MLP neurons of a small language model. Each row is named by its layer, matrix (gate and up: input weights; down: output weights) and neuron, and shows model dimensions 384-447. Each number is 128 + 32 x the weight over its row's rms, rounded and kept within 0 to 255. A neuron's up and down rows have the sign that makes its largest values positive.
After each neuron's rows, "fires in" lists the words (lower case) most often at its 100 highest values on Wikipedia text that the model never trained on; "fires after" lists the tokens most often just before its 100 highest values on Wikipedia text that the model never trained on.

L9.gate398 [112 107 114  99  60 118 105 165 158 117 120 141 155 129 139  99 116  98 147  82 132 168 122 132 140 125 140 157  87 124  77 147 122 129 153  88 108 157 125  61 223 125 169  56 139 104 168  70 130 104 148  97 133  49 121  76  85  79 143 105 137 107 130 106]
L9.up398 [ 90 133 118 177 110 131 171 183  75 136 123 162  93 161 109 131 131 101 143 115  95 140  75 109 161 113 110 126  88 136 118 101 140 163 122 141 114 129 145 100  91 161 135 114 133  83 112 126 163 185 119  81 156  93 161 160 137  70 133  93 174 173 185 100]
L9.down398 [115 145  99 184 161 136 156 135 164 129 136 129 155 148 124 116 146 155 159  91 162  99 109 150  97 140  95 128 135 113  92 120 142 141 114 131  91 146 161 127  99 133 189 147 148 171  74 182 182 133 125 166 173  96 107 138  99 137  84 132 137 192 139 110]
fires in: "in", "december", "september", "april", "may", "november"
fires after: "\n", ".", " on", "On", " On", ")."

L4.gate128 [ 56 131 174  96 179  86 114 142 168 110 111 168 176  64  76  96 169 153 110 111 164 166 142 129 134 112 115 116 136 127 111 109  96 134 104 150 101 156 127 114 106 134 152 160  85 176 164  64 172 134  96 115  84 142 216 158 175 110 188  83 100 120 188 101]
L4.up128 [137  93 117  89 155 133 119 122 140  88 171  78 140 148 146 151 101 103 181 127 120 135 184 164  94 140  94 159 151 165 141 114 118 104 154 148 124 143 145 140 145  54 132 124 165 115  88  93 172 136  91 110 159 154  80 164 134  86 118 102 146 171 116 142]
L4.down128 [115 108  78  84 131 126  96 129  97 117 131 150 121 166 135 106 123 131  99 112  77 140 119 101 140 121 139 122 134  96 123 117 160 125 102 148 127 136 188  40 166 101 159  12 117 127 127  88 139 131 157 146 192 163 136  99 113 122 110  74 140 101 173  57]
fires in: "june", "march", "october", "november", "august", "july"
fires after: " |", " on", ":", " in", "1", " In"

L3.gate1452 [ 61 121 109 151  88 137 112 126 165 142 169  82 131 187  79 159 118 135 104 131 154 151 183 135  98 177 119 107 123 112 153 202 107 193 111 149 113  96 133 123 185 163 126  84  98  80 117  96 114 116 100 102 129 136 137 146  73 150 141 101 178 149 104  94]
L3.up1452 [ 90 226  72  97 132 136 154 131 114  31  85 112 147 118 142 108 152  79  98 105  99 135 128 176 124 128 130 218 137 118 127 147 133 103  74 134 144 149 152 126 143 150  87 151 144 132 152 141  66 103 169  95 127 140 151 181 151 149 130  63 115  75 152  68]
L3.down1452 [123 126 127  55 207 147 129  86  83 142  95 166  59 123  78 152  68 137 146 140 110 121 114 115 136 102 160 165 107  83 110 191 114 114 161  90 156  54 160  98 120 146 128 114  82 113 147 121 132 112 145 178 125 136 104 145 159 169 125 185 138 103 126  67]
fires in: "2009", "1999", "1959", "1989", "99", "407"
fires after: "0", "9", "5", "8", "3", "1"

L4.gate1009 [159 100 122 169 166 139 174  78 139 121  98 172 123 123  93 161  99 159 123 134 148 187  74 106 189 113 126 162  99 132 131 113  87  65 141  89 115  87 130 149  90 113 172 125  91  81 150 115 173 161 148 156 133 146 106  70 156 119 162  77  82 130 153 103]
L4.up1009 [ 89 108 142 212 171 136  36 140  92 147 133 172 117  98 184  85 162 155 108 146 123 124 151 130 126 137 126 146 158 108 147 112 114 130 180  99 128 145 129 121  75 108  80 121  59  88 158 158 103 109 124 138 104 131  19  91  62 116 104 185 120  99 145 102]
L4.down1009 [110 115 199 125 116 161  74 140 149  94 102 121  92 116 156 132 152 149 149 124 180 135 149 100 115 145 146 110 162 166 116  56 105 168 112  88  40 153  64 215 104 190 134 145  85 142 118 169 182 132 106 161 143 160 196 152 132 138 103  74 113 149 118 134]
fires in: "his", "s", "her", "branković"
fires after: "'", " to", " and", " of", "-", " with"

L3.gate1653 [114 146  98 104 137 103  92 120 111 143 152 156 116 128 150 179 101 116 218 117 140 120 111 131 128 148 185 110 127 140 112 108  94  94 193 169 131 114 148 172 154  52 173  82  48  83 150  84  78 130 101 117 129 112 113 118 200 109 158 171 129 156 153 155]
L3.up1653 [122 125 101 142 110 123  93 110 162 124 134 172 197 140 156 113  96 103  87 118  66 152 113 132 106 153 137 190 146  91  93 159 110 119 123  77 123 180 126 140 181 110 139 120 140 145 195 168 139 125  89 177 107 122  81 124 143 153 113 105 146 124 138  88]
L3.down1653 [118 140 124 117 118  94  82 115 131  74  70 111 112 107 149 167  90 122 107 104 107 200 155 168 153 126 123 112 150 114  90  66 103 105 128 143 112 160 129 109 130 106  90 175 137 149 100  64  84 115  66  98  94 141 156 169 138 134 125 213  89 106 123  46]
fires in: "january", "june", "july", "april", "march"
fires after: " |", " on", "3", "On", " in", "2"

L3.gate440 [114 191  95 151 118 131 128 127 134 133 173  47 161 136 136 129  76 132  95 170 126 149  98 120 148 183 143 206  88 173 124  97 138 109 145  74 131 173 174  84 179 117  76 128 120 134 145  97 137 100 110 136  96 118 193 129 187  69 150  86 183 100 157 164]
L3.up440 [117 134  89 153  61 188 151 124 190 159 102  69  94 102 126  82  95 173 121 146  72  78 109  93 143 104 152 129 157 126 164 109 184 129  96 122 142 125 145 133 117 104 104  96 174 146 185 133 140  72 114  98  86 146  85 103 117 105 129  89 145 127 113 149]
L3.down440 [118 118 120 150  80 124 124 190 161 135 130  61 172  99 129  47 117  77 147 193 110 181 122 129 161 129 219 161 111 132 143  89  84 128  86  83 112 119 141  81 135  78  96 106 131  94 150 134 163 136 126 134 142 100 141 108 115 110 146  88 117 185 104 122]
fires in: "march", "january", "february", "may", "april"
fires after: " in", "|", " on", " |", "In", "On"

L9.gate1545 [116 138  96 173  57 126 159 124 181 144 106 129 151 115 117 108 187  93  99 146  80 177 138 106 121  97 156 150  76 150 138  77 152 134  98 132 133  94 184 187 167 144 111 148 133 117 118  97 118  77 107 124 111 152 168 137 161 161 176 125 170 139 181 116]
L9.up1545 [129 138 166 153 160 120  78  66 144 151 167 101  65 141 118 123 142 130  89  95 140  85  87  87 140 125 160 130  95  79 120 156 155 166 103  97 138 105 151 178 131 122 135 125 119 117  76 157 121  54  82 178  72 138  85 115  87  91 133 109 164 124 164 139]
L9.down1545 [182 116 112 118 114  98  85 195 128 106 122 122 116 101 161  63 112 155  76 125 147 113 113 207 122 119 143 145 139 125  68 146 133  85 124 120 125 127  89 105 142  61 146 194 154 113 116 149 108  86 158  94 129 157 194  81 150 113 126 118 128 203 139 164]
fires in: "s", "his", "their", "the"
fires after: "'", " in", " of", " to", " the"

L3.gate1039 [117 117 112  61 129 141 124 175 151 110 143 136 122 104 173 153 121 106 130 105 184 182 126 144  83 152 142 102 195 111 129  62 113 130 128 116 209  98 120 113 115 110 128 110 161 175 102 145 175  71  77 167 154  84 145 180 116  94  89 163 128 179 143 129]
L3.up1039 [141 163  90 119  90 162 112  97 137 139 126  86 125 193 159 167 143 146 122 168 163 157  81  89 124  81 138 168 139 132 134 105 136 143 100 114 112 103  68 112  99 124 100 140 103  15 104 129  64 134 122 112  72 101 143 142 142 104  89  72 148  91 135 146]
L3.down1039 [123 134 103  68 123  92 132 147 134 119  69 143 143 136 153 175  73 143  93 154 170 147 138 145  62 143  93 149 141 116  99 123  77 172 106  89 123 160 147 101 158  91 122 100 112 125  68 142  78 136 143 175 123  71 149 184  91  86  93 128 142 115  84 172]
fires in: "january", "september", "november", "june", "december", "february"
fires after: " in", "In", "3", "7", "9", "5"

L3.gate840 [144 176 130  88 130 153  93 137 153 158 157 151 125 138 129 120  98 123 150 108 137 131  83 114 151  54 132  71 147 133 194 120 175 152 102 156 179 155 142 116 139  63 133  89 150 167  91 159 139  91  83 120 141 118 119 117  92 167 115 149  83 180 128 128]
L3.up840 [145 143 133  92 114 117  91  99 113 135  68  79 168 108 124 211 125 172 144 103  87 180  78 125 175  82 120 159  99 146 162 107 170 139 109  84 145 165 175 158 135 119  86 176  89  93 153 228  90 178 106  84 114 187 163 111 128  96 164 128 123 125 156 148]
L3.down840 [134 169  88 109 135 111  88 109 135 118 156 170 101  91 127 115 112 100 121 176 156  76 183  93 102 149 139 147 141  94 144 115 112 109 114 177 121  94  80 173 153 139 169 151 128 137  80  83 163  94  95 149 172 165 116  69 125 164 161  51 151  86 118  35]
fires in: "s", "its", "their", "a", "his"
fires after: "'", " of", " is", " on", " from", " to"

L3.gate466 [148  92 137 215 110 117  69 153 125 123 116 136 136 167 135 117 121 146  84  93 195 144 176 107 104 115 130 119 122 155 128 133  80 114 127 145 114 168  90  96  93 151 137 190 123  94 172 104 125 112 119 103 165 139 186  75  77 145 124 158 140 182 127 114]
L3.up466 [120 140 164 154 116 103 185 186 134  77 139 163 101  99 178 152 133 151  89  79 190 101 151 160  99 130 124 153  79 136 105  84 148 148 122 136 121 156 148 113 150 110 115 109 123 151 185 148  75  70 184  58 152 147 134 120 146 170  76 119 160 119 116 141]
L3.down466 [118 192 140 167 163  80 146 138 175  94  66 114 155  96 151 121  71  92  97 115  60 107 149 152 102 115  80 180 114  91 121 131 135 135 144 117 144 123 149 150 170 164  85 110 214 122  98 125 108 107 144 162  80 222 191 145 115 176 123 149 103 154 183 115]
fires in: "which", "this", "who", "votes"
fires after: ",", ".", " |"

L9.gate1024 [138  87 156 112 104  80  61 130 129 141  96 120 131  89 141 116 172 195  86 106  83 105 110 176 122 142 128  53 122  77 173 130 158 130 131 172 134 131 147 136  60 150 133 173 133  94 114 110 159 119 126 180 107 206 126 114 172 146 137 164 149  98 151  58]
L9.up1024 [ 98 116 174 103 155 109  88  94  93 119 162 178 181 146 125 108 153 167  93 176 114 106 109 130 131 174 112 134 128 106 119 117 150 184 121 141 170 163  86  84 134 131 147 136 122 114 150  92 138 123 126  99 182  98 174 126 128 134 137 110 138  93 143 146]
L9.down1024 [148 137 103 118 134 108  97 144 123 176 156  84 104 165 140  89 183 110 125 100 107 190 106 144 122 127 187 110  63 119 146 111 112 104 135  98 141 131 120  89 186 126 107 155  82 160 195 147 125 151 129 104 147 119 150 119 153  90 125 144 164 129 123 150]
fires in: "the", "a", "s", "other"
fires after: " of", "'", " as", " is", ",", " was"

L4.gate1320 [116 128 167 147 103  66 171 141 118 154 116 116 185 136 114  50  87 155  82 154  99  83 149  83 110 114  99  91 114 160  98 171 122 114 122 167 133 136 151  87 137 182 156 163 146 118 109 117  98  95 139 124 108  96 122 114 151 146 169 133 147 137  81  91]
L4.up1320 [163  98 127 112  90  80 103 134 140 170 122 114 149  86 129 168 118  98 105  87 138 145 144 124 141 109 164 134 106 147 115 146 123 158 102 175 101 151 125  85 155  98 146 155 148  50 117 168 100 108 106 149 133 128  84 166 154 114 214 135 163 163 114 173]
L4.down1320 [144 120 107 135 137  97 112 120 127 137 174 118 101 112 152 109  90 139 150 167 238 154 155 132 106 122  82 145  57  86 177 140 181 107 122 146 106 121  75 147 135 142 119 150 179 185  87 220 133 177 164 103  94  84  99 148 138  82 106 155 127 116 110 128]
fires in: "which", "it"
fires after: ".", ",", " ", "),", "C"

L4.gate220 [113 132 131  95 108 188 166 132 127 142 144 106 177 123 109 166 103 139 151  65 174 103 120 159 157 157 156 114 143 138 131 102  89 211 131 214  88  91 105 140 125 149 137 161 182 188 113 109 164  85  48 101 119 115 117 163  93  61 192  90 113 123 151  83]
L4.up220 [ 92 142  84 137 194 124 168 190 189 135 142 167  88  55 100  98 127 133 135 155 136 191 160 130  79 104 102 118 103 141  75 185 159 112 128 154 128 130  78  99 136 113  94  79 106 150 192 161  95 147 144 120  53 144 120 145 196 141  55 197 116 122  89 148]
L4.down220 [111 137 115 117 118 121  99 158 130 176 130 111 136 183 141  63 141 145  94 125 102 145 133 118  70 151 166 124 102 131 151 125 142 132 138 189 171 171 118 107 109  78 164  83 123 141 182 157 154 119 138  88 120  97  95  99 167 116 113 185 146 138 157 168]
fires in: "0"
fires after: " "

L4.gate1080 [115 143 181  90 128 137 105 121 134  90 182 147 125 142 158 147 110 120 160 128  84 123 122 110 144 167  91 158 154 186 126 161 188 143 188 189 108  95 132 175 190 181 145  71 150 183 162 169  92 139 118 157 134 135 103 152  78 128 145 123 154 169 122 163]
L4.up1080 [ 97  99 176 127  63 117 101  97 147  98 143 104 112 148 158  99  66 155 130 128 143 115 162 106  94 139  91 117  59  93 150 140 123 111 204 157 103 122 153 124 132 126 132 126 164 160 138 102 124 139  65 115 118 116 102 120 156  76 111 118 176 162 155 112]
L4.down1080 [136 162 165 143  82 174 148  95 102 167 127 119  81  74 148 151 119 182  90 141 151 165 137 159  94  97 111 102 111 130 195 117  81 104  98 125 149 111 129 151 104 148 109 121  82 160 157 141 143 141 113 161 140 120 181  91 174 135 119  92  78 151 106 159]
fires in: "he", "it", "centenary", "attacks", "based", "defects"
fires after: ".", " the", "C", " re", "f"

L4.gate1387 [ 92 148 114 130 155 130 101 130 147 181 150 112 137 129  84 102 103 134 114 157 142 100 142 101 145 143 115  84 121 112 108 153 167  94 136 131  81  81  92 157  87 144 136  91 100 172 141 132 166  84 127  99 108 154 103  97 154 119 156  95  90 145 132  75]
L4.up1387 [162 117  85 114 140   1 101 126 151 201 118  81 119 170 116 124 128 162 164  82 134  99 111 129 185  77 125 120 116 100 155  90 142 136 119 112 151 173 111 160 145  28  90  88 143 200 153 120 105 139 169 108 148  70 100 143 113 154 123 157 163 124 143 187]
L4.down1387 [132 159 194 128 159 119  83 156  97 172 142 126 129 113  47 150 120  97  74 150 125 116 125 121 104 114 110 150  73  99 174 169 140 138 105 111 114 152 123  73  94  96 168 107 131 134 153 137 169  95 111  87  95  70 171 105 174 147 191 140 154  91 106 115]
fires in: "1", "10", "16", "12", "11"
fires after: " ", "-"

L3.gate635 [147 160 132 154 177  98 126 182 132 100 150 134 146 142 128 132 104 135 111 142 155 141 105 145 115 114  85  47 101 123 138 129 174 125  59 146 139  92  97 141 166 119 163  40  71 169 111 147 143  97 110 168  44 224 103 189 120 164 151 143 135 162  90 137]
L3.up635 [154 154 112  99 143 207  77 134 132 158 132 154  92  89 161 111 121 167 145 150 182 108  41 113 166 119 118 166  93 151 128 105 139 128 152 161 118 168 114 154 125  38 133  89  66 137 157 156 174 125  65 131  95 142 167 128 136 128 141 134 112  84 150 158]
L3.down635 [123 113  89 112 155 115  87 113 150 130 107  89 104 126 100  88 101 174  66 142 132 105 132 146 163 105 116 181  90 176  97 158 122 154 154  91 129 126 193 157 125  87 139 111  85  72 155  72 141 174 120  98 111 149 103  75 136 156  96 122  86 107  83 113]
fires in: "october", "march", "december", "november", "september", "july"
fires after: "1", "8", "3", "9", "7", "2"

L3.gate1180 [113 156 172 120 187 140  86 143 132 115 149 178 102 122 131 166  96 155  96 162 162 134 160 109 136 117 116 112 172 121 107  54 168 155 122  82 136 165 133 132 127 138 140 102  56 140  86 151 151 160 104 115 167  61 114  75 127 136 145  99 121 213 125 127]
L3.up1180 [100 198  79 161 112 115 143  95  72 164 114 132  91 125 116  99 113 124 105 112 141 173 130 122 118 145 120 123 132 204 145 146 128 109 116 163 163 137 112 164 156 132 142 151 184  91 199 112 166 162 136 158 130 173 120 108 131 199 128 120 130 140 134 152]
L3.down1180 [149 130 127 123  97 178  96  83 106  97  98 138 159 133 128 111 154 118 162 109 154 125 198 161 136 178  95  86 154 172 150 140  90 126 176 119  77 139 112 127 144  93  94  87 113  89 161 152 144 112 125  88 185 144  97 107 131 113 162 140 105 127 126  62]
fires in: "3", "31", "39", "30", "34"
fires after: " ", "9"

L3.gate1567 [144 160 138 140 157 168 166 113  74 166 104 199 125 128  80 106 143 135 118 156 142 143 142 163 135 169  92 100 189 156 107 118 121 109 146 110 124  93  71 116 112 132 117 118 132 146 104 149 193 142 140 123  48 125  85 162  98 150 107 186 104 116 115 113]
L3.up1567 [111 145  66 174 181 146  57  99  73 136 115  78 159 135 159 139 157 209 142 164 123 203 128 172 122 107 114 193 132 115 135 175 133 132 107 131 143 149 113  94 118 114  62 204 100 122 148 176 126 142 130 150 183 159 111 147 111 155 156 109 130 179 166 151]
L3.down1567 [173 126 114 141 149 135 108 194 125 145  85 154 121 112  92 139  97 137 125 184 153 114 111 131  79 109 118 107 146 144  91 121 123 120 114  62 172 136  63 112 191 142 122 126 146 123 108 122 139 143 172 155 128 145  89 214 114 179 185 124 186 104  90 130]
fires in: "pm", "gb", "q", "ss", "kg", "km"
fires after: " ", "0", "{", "1", " and", "8"

L9.gate909 [131 118  62 173 172 183 122  91  83 126 108 160  91 139 110 126  87 128 146 112 130 136 154 123 106 157 141 140 119 159 104 132 179 125 101 213 165 161 129 123  80 127 126  59 122 150 133 106 149  85 157 137 190 153 131 106 135 121 194 147 116 130 108 173]
L9.up909 [118  79 127 145 143 131 119  80  89 145  87 154  81 112 176  74  96 112 141 119 138  86 184 128 104  59  93 166 141 139 125 182 158 122  96 203 169 105  70 134  90 165 122  91 125  87 161 114  98 132 123 109 166 113  88 150 142 181 101  77 133 139 147 199]
L9.down909 [154 145  71 143 180 172 160  93 168 157  87 107 115 129 156 159 131  92 124 114 108 174 156 148 132 108 147  99 148 166 119  99 150 149 160 149 133 130 164 168 108 130 119 145  95 162 134 165 136 109 133 133 117  65 145 121 139 144 177  75 183 112  90 151]
fires in: "3", "1", "4", "5", "2", "released"
fires after: " ", " |", ";", "\""

L4.gate457 [113 150 106 130  92 157 158 139 121 145 160 111 139  98 152 140  87 148 136 111  95 169  97  63 175 135 147 172 145 123 115 115 117  79 130 162 112 150 123 177 191  99 126 140 139 151 150 163 154 129 234 123  87 127  80 138 143 142 154  73 178  93 158 137]
L4.up457 [116 106 100 130  91 177 144 169 143 161 126 127 157 116 148 207 121 113 165 127 162  93  77 107  68 139 108 161 110 126 128 110 113  83 159 155 164 153 145 127 121 143  92 114 132  97 112  79  90 158 107 120 141 135  88 149 119 103 134 101 121 137 142 189]
L4.down457 [144  88 137 151  58 137 168 139 132  93 191 125 143 168  95 121 119 142  91  70 178  94 133 136 119 166 150 148 108  90 150 133 188 114 116 159 120 188 101 119 165 126 120 122 154  89 112  47 141 136  96 131 151 109 115 129 175 104 157 120 119  79 136 141]
fires in: "2", "24", "25", "22", "28", "26"
fires after: " ", "°"

L4.gate731 [ 67  99  51 111 107 111  91 150  79  90  96  67 143  67 156 103 113 105 154 128 129 100  88  57  95 156 101 116 171 175 112 101 152 122 140 160  82 122 167  95 154 192 102 146  79  65 129  85 121 109  97 177 114 154 118 103 142 104 114 154  95 126 126 154]
L4.up731 [ 88 174 150 124 146 101 133 103 144 127 186 104 193  90 122 138 170 102 118 137 158 130 127 104 123  81 137 186 158 146 125 150 108  98 117 113 148  52 103 163 169 125 106 153 149 140 113 109 135 163 146 116 176 203 140 115 181 182  80 122  77 158 125 151]
L4.down731 [ 86 175 117  65 122 186 123 117 138 112 195 197 114 198 116 105 207 124 155 118 106 149 152 124 149 127 144 147 125 127  95 140 142 177 125  95 122 146  63 119 148  94 166 146  76 154 137 129 152 141  93 142 124 126 140 112 159 123 114 123 145 142 133 147]
fires in: "had", "9", "8", "have", "want"
fires after: " ", " he", " to", " they"

L4.gate1233 [105 142  29 150 118 118 143 152 138 111 136 108 160  87 198 119 157  95 149 101 115 180  82 105  62  68 116  84 150  88 140 132  89  99 140 222 201 113 147 129 113 149 162 158  91 141 135 181 138 119 132 102 112  73 159 139 129 103 182 158 154 131 119  78]
L4.up1233 [ 97 128 106  81 165 103  71 115 189 134 157 164 144 100 138 127 114  95 110 117 173 149 106  97 183 111 152 117  90 107 114 153 106 131 127  92  65 152 115 158 201 141 151 137 103 137 157 162 155 115 131  87 175 108 140 157 143  67 177 111 156 133 101 120]
L4.down1233 [129 158  96 149 208  97 108  82 109 127  82 142 154  97 129 163 132  96 129  97 142 172  87 207 119 173 121 122 108 115 128 132 110 115 131 188 147  51 158 109 122 108 142  95 139 150 156 151 146  89 161 129 149 141 127 149 110  97 197 146 141 125 114 123]
fires in: "3", "on", "30", "2008", "2003"
fires after: " ", "\n"

L4.gate850 [103 185 146  42 120 128 159  99 160 159  85 132  80  83 116 133  62 113 133 149  86 147 151 121 201 109 161 131 126 110 167 115  96 117 162 135 142  98 110  83 123  99 137  88 138  73 152 178  94 128 112 110 108 152 122 158 121 136  86  91 100 108 152 117]
L4.up850 [ 96 135  80 165 166 120 100 190  88  94  72 104 195 124 168 171  97 128 138 115 105  71 125 176 146  74 115 134  87 150 119  82 107 110 124 116 120  53 137 164 131 146 139 180 137 211 111 117 143 133 144 153 151  60 181 144 145 127 133 154 129 121 134  82]
L4.down850 [153 149 144 111 106 117 154 207  65 153 105 216 135  98 195  98  91 100  99 126 178 115 119  88 140 108 137 125 131 118 101 115 116 192 111 113 133 118  99 135  53 106 165 111 103 119 123 147 122 100 147  87 119  78  92 116 115 125 155 130  88 208 103 127]
fires in: "the"
fires after: " in", " of", " on"